MLP neurons of a small language model. Each row is named by its layer, matrix (up: input weights) and neuron, and shows model dimensions 96-223. Each number is 50 + 12 x the weight over its row's rms, rounded and kept within 0 to 99.
Before each neuron's rows, "fires on" lists the tokens most often at its 100 highest values on Wikipedia text that the model never trained on. A number after a token or word is its count.

fires on: ")" 33, " ==" 7, " made" 6, " ===" 4, "," 4, "\n" 4
L12.up547:31 44 54 54 54 38 27 37 52 55 63 39 36 54 58 52 62 49 50 53 61 49 56 72 46 59 51 49 62 39 33 56 78 32 69 42 74 39 48 64 65 46 44 44 42 33 46 54 45 63 34 40 62 62 64 49 45 61 59 61 45 63 59 40 45 58 61 43 51 62 44 49 34 59 24 54 66 63 61 61 28 52 41 39 57 60 49 44 53 78 65 51 51 54 72 61 40 40 22 41 46 53 42 35 51 61 61 41 49 76 63 72 57 48 64 49 36 45 51 55 35 73 39 23 53 56 53 50

fires on: " of" 31, "ov" 8, "|" 7, "," 6, "m" 5, " m" 5
L5.up475:51 45 22 49 53 45 49 68 48 39 37 43 59 69 52 65 50 60 34 46 52 60 55 36 43 44 60 35 43 65 38 57 44 40 37 55 44 65 50 77 54 31 42 29 52 68 43 53 56 66 49 42 75 36 49 28 46 33 44 66 30 50 49 49 79 50 49 61 65 55 48 34 42 71 54 64 51 53 40 36 41 67 36 56 75 46 39 59 65 43 48 46 54 45 59 46 48 47 65 48 50 56 53 57 63 74 78 36 44 57 44 91 66 54 48 53 31 38 41 70 30 69 55 55 66 57 31 47

fires on: "'" 21, " in" 12, "-" 9, " under" 8
L2.up503:58 44 62 76 36 59 72 48 65 31 38 48 42 45 37 33 58 49 50 48 36 59 59 71 40 39 46 34 52 65 63 56 48 50 31 53 55 48 61 41 75 41 36 59 44 36 51 48 36 54 22 34 61 33 44 44 43 40 58 40 22 56 55 37 33 59 48 52 50 52 36 46 70 45 47 58 45 79 66 46 28 60 67 63 57 50 56 28 35 39 29 30 59 44 64 55 43 64 54 49 59 26 62 54 56 54 45 41 45 65 58 32 55 59 70 50 43 41 66 32 42 42 42 42 70 45 39 44

fires on: "." 80, "'" 11, " as" 8
L2.up74:52 49 57 55 39 35 51 42 57 36 51 39 46 73 47 45 55 39 37 41 51 65 56 55 29 42 55 59 54 54 39 62 44 39 65 44 76 61 52 37 48 34 65 47 25 50 50 40 51 63 35 34 59 39 56 73 44 38 45 62 50 31 46 64 67 66 52 50 54 55 78 52 41 40 57 45 49 24 35 61 56 66 48 65 48 62 60 40 54 47 65 76 30 70 50 52 26 34 48 65 64 52 21 56 61 48 55 73 40 50 50 57 85 44 68 49 58 37 51 47 39 44 77 56 53 58 48 39

fires on: " and" 27, " the" 17, " of" 9, "-" 8, " to" 7, " &" 7
L10.up1205:36 35 52 52 43 58 45 48 57 55 25 34 46 61 53 45 63 50 41 47 54 50 60 38 55 33 40 47 58 46 66 53 38 53 40 78 80 57 44 53 64 42 40 29 75 52 32 53 50 54 57 45 54 49 46 77 22 34 35 64 35 46 45 39 47 58 43 26 52 62 43 62 48 35 18 58 28 32 67 51 54 66 49 51 77 56 47 49 67 45 37 50 31 46 44 38 51 51 46 53 41 59 59 47 62 78 70 53 58 48 62 56 53 43 70 46 62 61 51 62 43 42 50 54 62 32 27 42

fires on: "'" 59, " and" 20, " of" 7, "s" 4
L3.up906:39 23 43 53 48 77 41 49 60 64 63 40 23 65 47 32 71 55 50 43 48 42 57 51 37 42 34 50 71 51 31 42 62 52 38 59 72 57 52 49 69 47 31 33 54 42 36 40 38 52 30 42 37 24 52 67 48 46 44 61 46 56 47 61 50 60 40 39 64 67 39 38 38 53 36 59 60 35 51 44 54 68 45 47 63 73 54 54 56 44 50 34 70 53 54 30 44 40 47 66 34 57 66 58 65 62 47 38 12 61 34 39 64 57 63 40 58 43 60 36 29 49 56 43 71 47 49 37

fires on: " " 44, " of" 21, " “" 7, " (" 6
L9.up1139:61 34 46 55 44 64 54 59 53 50 39 52 45 60 50 38 68 55 55 24 52 53 82 44 34 40 60 57 47 59 66 45 50 30 47 51 50 45 61 70 51 58 44 42 41 59 38 53 52 47 44 27 61 67 65 49 42 55 60 58 47 59 57 57 56 80 54 61 43 65 46 34 37 46 36 37 57 52 46 26 31 57 33 64 50 67 50 54 45 64 61 50 54 57 61 42 20 42 51 69 32 49 56 61 38 44 50 82 50 65 50 56 65 59 68 79 30 54 37 32 47 67 37 44 55 51 63 51

fires on: "," 37, " of" 13, "\n" 10, "." 5, " and" 4
L10.up712:35 59 37 52 28 53 42 39 41 64 50 29 51 54 51 48 42 50 48 31 40 59 63 26 21 50 65 49 65 52 71 55 27 57 46 51 32 74 47 37 65 51 38 35 64 53 38 57 51 61 59 34 66 48 47 46 25 51 48 43 41 60 64 45 55 61 58 49 68 57 51 49 24 51 45 69 48 36 64 43 57 54 53 57 70 48 51 57 43 48 63 72 40 51 50 34 54 41 41 84 58 69 57 46 50 65 63 51 63 51 49 78 77 43 66 56 36 61 58 42 35 58 45 49 49 34 00 51

fires on: "s" 36, " State" 11, " World" 10, " National" 8, "'" 5
L5.up1040:50 36 47 63 58 61 52 50 51 51 33 48 47 50 46 32 50 53 52 52 51 50 47 43 62 60 36 52 41 54 51 71 46 47 63 52 55 40 62 41 37 66 36 41 49 49 44 57 35 40 34 43 46 14 45 55 39 58 48 61 40 60 41 34 46 68 50 22 64 61 46 53 46 62 68 62 49 54 51 40 55 69 51 51 33 50 61 41 48 35 43 33 44 32 48 60 60 45 60 43 58 54 58 61 68 41 51 35 49 38 47 61 55 50 56 41 46 58 74 44 32 54 52 53 81 36 56 33

fires on: "," 18, " and" 14, " or" 9, "ed" 9, "-" 6, " April" 4
L9.up535:60 37 31 51 47 63 33 46 62 69 67 57 43 76 38 44 53 41 51 43 52 55 57 33 23 37 40 50 78 66 46 44 51 57 56 83 58 75 65 41 61 51 53 30 50 52 42 61 48 59 51 38 71 60 43 71 52 43 45 47 50 43 61 48 61 72 42 25 44 50 32 39 44 33 45 53 61 31 51 51 57 49 48 46 73 73 53 60 44 70 36 74 32 40 47 52 78 56 58 64 51 75 58 41 71 61 44 58 61 56 43 48 58 25 53 51 43 51 42 50 48 36 60 42 31 48 60 50

fires on: "," 32, " 1" 19, ";" 7, "." 5, "-" 4
L10.up699:40 33 30 61 51 47 35 43 48 41 93 38 41 58 60 47 45 46 64 66 30 39 48 58 42 52 35 69 61 65 51 53 49 29 39 48 63 60 43 47 50 47 29 52 39 51 39 55 40 63 45 30 58 57 72 43 40 40 37 49 43 50 71 62 51 46 53 66 45 61 54 31 46 40 52 64 70 52 30 46 81 54 57 34 64 62 67 57 63 64 42 28 44 33 47 50 30 60 48 48 72 29 45 26 46 62 56 55 49 42 57 47 84 38 74 54 33 50 73 39 49 43 42 39 68 47 63 31

fires on: " of" 35, " =" 16, " in" 13, "\n" 7, "," 4
L10.up339:50 41 40 39 62 48 64 33 42 65 47 52 60 50 48 39 44 59 43 61 37 66 52 60 56 23 68 48 72 55 54 75 37 26 37 44 35 46 43 66 49 64 34 57 56 50 69 49 47 59 59 31 59 65 50 11 27 42 46 61 39 51 42 57 54 43 42 40 63 52 53 48 50 58 28 44 33 45 60 42 47 68 41 73 67 55 56 58 70 47 59 51 46 49 46 67 38 62 39 46 41 46 56 47 60 44 69 23 52 49 58 60 72 52 59 57 36 44 52 51 54 72 59 43 35 52 53 56

fires on: " |" 48, " and" 22, ";" 6, "-" 4
L12.up394:65 59 56 35 47 55 55 47 40 63 53 62 55 51 48 63 61 32 46 45 56 61 57 61 61 47 36 52 57 48 51 54 63 53 43 53 78 45 49 80 52 38 62 41 65 40 46 37 51 64 88 39 37 35 79 44 47 32 44 51 45 64 45 59 40 51 44 62 43 64 46 47 67 52 53 55 52 44 55 39 46 42 52 72 61 52 55 38 57 51 43 44 55 31 53 59 40 54 47 60 60 47 47 49 59 47 54 47 29 48 70 39 47 44 40 58 53 44 63 53 42 62 42 36 50 43 44 45

fires on: "," 34, "." 27, " in" 11, " (" 9, " a" 7
L3.up1149:51 45 52 69 32 64 52 54 43 55 57 39 63 37 51 41 47 53 42 38 50 48 53 44 37 40 48 49 55 45 37 51 57 52 47 57 72 54 34 38 48 42 36 61 42 44 32 44 37 52 52 43 70 55 49 44 48 29 54 58 37 46 45 30 62 50 43 35 40 48 34 46 30 56 61 55 70 45 30 58 68 50 43 31 44 41 56 75 49 57 56 49 40 49 62 41 46 74 40 73 55 42 40 57 36 80 72 77 67 60 67 50 64 46 84 31 55 51 59 60 28 40 54 41 61 75 67 21

fires on: " " 44, "/" 11, " at" 4, " (" 4
L9.up600:49 46 24 55 48 41 66 44 59 52 75 63 40 73 46 44 48 45 48 59 54 30 75 44 44 52 46 63 36 54 50 38 47 38 59 50 45 49 73 39 39 59 46 48 31 38 44 36 47 46 47 40 51 33 51 43 70 49 50 34 43 47 43 47 69 59 45 71 62 60 55 22 51 49 44 56 53 56 34 47 64 65 33 48 57 39 58 51 38 32 64 53 47 69 66 33 24 54 42 55 39 36 51 48 55 37 65 74 51 42 62 67 57 71 77 74 45 46 40 20 23 50 52 43 64 53 52 52

fires on: " in" 43, "." 7, " re" 7, "'" 5, " for" 4, " In" 4
L3.up304:43 30 47 63 32 32 58 44 43 48 55 40 56 40 37 38 54 41 45 49 54 49 47 49 58 28 54 61 44 63 38 53 38 67 35 68 77 44 59 35 49 61 67 53 28 59 50 24 34 61 38 44 46 55 36 52 46 17 72 50 54 51 47 52 60 56 54 19 48 69 31 43 53 32 41 48 36 28 55 73 32 53 37 43 58 41 57 34 48 51 72 38 62 43 38 49 50 43 40 53 58 50 55 50 63 44 57 47 48 41 55 64 45 67 77 43 41 39 56 37 27 53 74 26 22 57 61 47

fires on: " and" 85
L5.up61:48 45 45 50 48 46 68 44 49 64 39 47 38 38 41 45 68 52 39 45 61 61 61 74 47 62 47 45 32 55 30 62 54 21 26 52 75 63 36 55 58 56 54 63 58 60 47 38 48 78 68 59 43 61 48 42 33 43 55 42 56 54 45 43 35 55 36 59 65 55 60 51 43 43 56 66 65 68 69 30 43 40 51 67 31 45 29 30 51 58 49 62 29 52 50 44 34 46 43 68 50 54 56 48 52 27 74 32 42 66 61 76 45 45 59 46 56 63 74 47 47 50 32 44 39 46 39 58

fires on: " |" 29, "===" 19, "==" 10, "," 6, " ===" 4, " ==" 4
L12.up811:36 49 51 46 66 51 52 34 40 45 29 56 62 50 60 48 47 38 76 53 50 46 52 64 45 55 49 45 41 57 46 50 64 36 49 53 86 33 40 63 69 65 43 48 48 43 20 45 35 69 33 34 62 51 47 30 58 56 22 55 65 49 54 67 43 37 36 52 78 57 41 39 33 45 28 58 47 41 66 36 50 41 25 55 46 66 59 55 64 56 61 36 33 49 48 52 41 29 34 33 58 49 67 30 46 72 52 50 44 38 44 54 42 38 57 65 64 39 55 43 49 74 57 48 59 56 42 46

fires on: " as" 18, " by" 16, "'" 11, " in" 11, " Total" 6, " Junior" 5
L2.up752:30 40 57 62 46 71 59 54 42 47 36 20 56 59 37 43 81 60 35 56 46 36 46 60 42 33 64 61 51 58 58 48 49 52 71 58 66 42 50 43 72 63 56 67 48 54 42 44 55 73 54 26 36 34 52 58 34 25 42 83 60 45 55 42 75 42 45 44 49 45 54 58 62 29 50 47 31 57 48 78 71 53 45 47 53 36 71 41 44 71 62 41 35 62 54 69 45 36 47 58 49 38 63 40 50 36 40 65 50 50 47 64 65 36 68 53 51 52 40 51 41 30 66 30 31 34 47 49

fires on: " of" 18, "-" 15, " as" 14, " in" 8, " by" 8, "e" 5
L2.up231:46 37 50 47 40 57 69 49 59 60 39 62 45 60 41 31 70 58 34 59 46 55 40 63 33 50 21 62 54 69 41 44 64 41 45 38 46 45 62 43 68 48 59 45 69 36 65 62 31 62 56 33 59 50 40 64 41 44 66 44 36 51 56 64 58 60 63 44 54 62 46 62 58 52 18 59 45 61 57 61 59 59 57 52 47 42 69 16 33 44 54 31 56 46 55 52 13 45 47 51 50 42 49 47 50 35 64 31 61 56 72 50 58 66 32 76 63 60 50 30 40 53 55 36 66 71 43 52

fires on: "," 15, " and" 14, "s" 13, " a" 9, " is" 5, " " 4
L10.up285:49 38 56 56 49 71 32 42 51 54 42 49 35 36 49 52 56 78 48 37 69 56 58 51 58 54 31 44 55 61 44 80 55 29 49 47 49 57 28 38 50 52 38 36 71 41 46 48 49 59 47 51 48 63 65 29 40 50 18 75 56 64 30 43 40 34 50 48 53 57 46 57 46 60 52 71 59 62 53 54 64 39 55 49 47 58 58 46 64 45 40 39 53 42 50 52 49 29 29 46 59 61 41 62 41 52 56 41 44 48 75 55 56 41 59 70 52 55 57 33 61 68 35 55 46 43 42 52

fires on: " the" 40, " and" 11, "," 9, " its" 6, ";" 6, " in" 5
L5.up931:57 34 51 47 38 56 45 63 36 45 54 52 40 58 54 39 50 26 47 48 60 49 55 52 44 54 43 67 56 65 51 50 34 35 54 55 59 59 70 50 68 60 47 52 44 44 64 30 37 65 56 43 60 49 50 43 23 36 52 49 43 38 24 37 41 68 30 31 56 40 27 44 37 67 32 64 55 45 73 33 61 56 42 68 33 52 47 40 56 76 43 35 44 47 49 36 37 72 29 71 56 40 59 49 49 41 77 58 39 32 58 56 70 42 56 39 43 56 44 54 31 46 34 50 82 47 30 63